{"extras": ["capped logits"], "init_std_qkv": 0.0413, "init_std_o": 0.0, "lr_mult_o": 1.5, "beta1": 0.93, "lr_head": 0.0076, "max_grad_norm": 1.0, "schedule": "wsd", "decay_fraction": 0.847, "final_lr_fraction": 0.0, "batch_tokens": 65536, "max_steps": 6688, "dataset": "wikipedia_en"}
MLP neurons of a small language model. Each row is named by its layer, matrix (down: output weights) and neuron, and shows model dimensions 48-175. Each number is 128 + 24 x the weight over its row's rms, rounded and kept within 0 to 255. Numbers have three digits each.
After each neuron's rows, "fires before" lists the tokens most often just after its 100 highest values on Wikipedia text that the model never trained on.

L16.down351:138129125141152108139118112151170105109120111126065122105122144115142120103117137109159114151111114128149119107136137126128144167132098090175122159136156110160094113116102127132162111153117152132099113139142155127098167087145141107092112082130121160151143145140134148152110086150168154126089145134123120107136138101142051128095089076122117131176125161132098106183153122121166099132164
fires before: "s", "es", "ed", "ve"

L15.down174:110123138136116105141113153115100131097115108157164152110073092131129076145135136121095122167156143132140142111193106063115139145152159109144114142134133096098138143126141102098141121164086149150131131148134104113091128146164121123096084124128118151119133158086115130121119141061169108161148146112154073188117142132134102093122138153140078155112099165134146126117123116119135131114102
fires before: " |", "ing", "y", "ed", "0", "e"

L2.down307:125113133173119103128142169123117133136134125155174109156137106142121143136139119135114123141090103149128170132095107085103093130118148115112167139099124111141104145146097122150118115104117119150112088138119153097084117115154109121166139127096122088115077106131145103209098111133144170127103126088142109107149125083111150083136143122160149154127143102097136095166158130105144117139137
fires before: " |", "%", "′", ";"

L16.down424:110113169148162127140129138131158184131119107112111120105084189130162108070083116161154142138107098104137121125154138105136164131137116111193130131128176144155137151142160132140147121146133099120137114145155135113163127110124127137083122152106126102166152136120136111112091145119152165162106146141107137094141104141114085124076117086129120134146102161149123112137121152072130111120140
fires before: "s", "ed", "d", " to", " a"

L5.down486:123096112111154141161138124111116115138123166138172112089141119126156171128126152141101147115076113168137141130110094141124083119121148115145108139129149107123128169139128098105105123148089103106101162154129122099102107126111131093140139130094091122123110106102182082183129159155159135158100139149127136146132126124130132141120118114098098144112139055149147128155093140198126142145135
fires before: " of", "ute", " II", "my", ".", " ("

L17.down425:145110150111126120138100118129090095134111128111105135110128098116107125112151115141151104159110077141114163143108154138159133193144080113159135110116063131116110128125138096119150169134133080116088136123114133140140111128141096160124117133144118100128080175113182153114154146154110149195141120161073134163128115169134144145134154116116148120119121140112172134095116134148092114069147
fires before: " |", "s", " of", ".", ","

L16.down97:119134114121116158116105119152113109102128136158156115116131141124135146153128113108119127134140134137143134130125138120124162143102105129166149110127150127131137091139135125128125166110121071110124135122087117163088095153101159103126088111153145110158079104144069156152115112148114137153096125135108133171125139117107112153066138096115099139109118142160184181081140149175114124094157
fires before: "\n", " for", " |", ")"

L6.down29:089127103079119174139127141129151126151106139144087132126058174116134128128098122184124147084154132137120116131119144107120137144087141082131133108126143165153084116134136128161124103112145141139141162084148138162120084127134135077092127122100090097135133102124119141123108165138158130150110105149147135108130174119112109171108118118153129108124101120127168133107106150135121147143126
fires before: "\n", "ent", "ri"

L15.down87:125128131133093148092104107073177141157096080125102081087132148153141120124109123102131106089124124149128111109157127108102123115120094143130164160167113132101082115069130107118151129095127171127125141114146153111131141140129094153126160133086106158145131155124158145145116122099119122126117116154182157111122159165121086136069148124136170101111145143095148157094110180127119156135142
fires before: "|", "\n", " to"

L8.down328:181154090165089098138099148095107181139126122145150095130154107117152114146156119100115128136153113094081136118105109145155098127153128129144175136126135109152084134122149110127169149180091132109096099146195128101145150109114130116099124175115107129163156156120101123155109119117123128131128157111125123121152128118147099097145113157108143139122088140155126148082105117125128150088127
fires before: "ing", "ic", "d", "ed", "ment", "s"

L15.down677:133145130159168109121184095105099120149147146157153106121073135154137133138120132153154154115110118157096130124124141123164112157123151089129165120089138112134151146147152117131131149114142128143138106127143147133108120118139118113096050163164136135150107155091117122144173149117102099148151137097152105151097102142151132134087116125151131160133137137174109139136140111123196136172133
fires before: ",", "\n", ";", " and", " from", " "

L5.down120:181134126156123151094159169088090138131132103151158065103132100147125106144121115114124133149091072131077142150120105121159107131149125148178189174111110103176190155130174151152130115134154115124153136148160103143168102128120138139106135166129115137155129144133126127119141149087079094125113101128101139120079120149130097099114151163122129141062140110151150133093091140135146059125132
fires before: "s", "ted", "ig", "ed", "tion"

L16.down389:107119121132113152158146114127155132153099132086172111132125185185125130126101128105165123065115105090141103174109120117093111157112117121114136114129120152133138129149136139137127139131101117182122124144142149142154104113120139151108125136094112104137120128174123157130102098115130125115112102126115121201145121086101135097161121074166119136157076129089119128082124086132121153148097
fires before: " |", "s", "ance", "r"

L17.down665:144140102106112156177143132142125085131097151148167064117082143145134125182157146139090143113142114126118144146124109099137146164130133113145144127114132144155090159119125145135102089125143137119142123155108150130121144120072154141103096156120148118127063133157140089118148132104130108119100104169099162121157138074125128116131127134087146110145129129142158133115121118158134135083133
fires before: "el", "ent", "o", "ri", "om", "in"

L17.down377:116134075133139135112150173142158115139130118162142140127110102149151111125130093114082108137107150143146144096103138114125104164102113142118104137114122129126079121107135079155128097118106169088089142139146105122124159140104105137151097117113158144093157111133103157141108119111135153167119109192113085176137165110104117122165121138138151165118144145121132129136152145149134073095152
fires before: " |", "e", " the", " 3", " 1"

L18.down319:127140154136159118197115124137107155153115175130109089114145115132145147157090116137141117117106077138130106159159120123116123116126149116185167109158098151110135119147154131106165113122099119110109137173165145118136138150124176134105099086126096089169089169119157122127131105119154128081140118128144128188113102151135145102119108114127105127126163155144115120124155099143115083108149
fires before: ",", ".", " |"

L5.down681:132165131159113114135163150073094141159147138165136114133142121121172136117111153132103142145077110096130121143133124142149130105152107158115100093078129136098127112133148110161117123095162129118174129139118160123141150112155112158106124072154143109131110097106130075151111078159140134122149109114152126142096113164140131106126144125122104123147134094161134105096107149146145109115120
fires before: "\n", "unt", "ish", "American"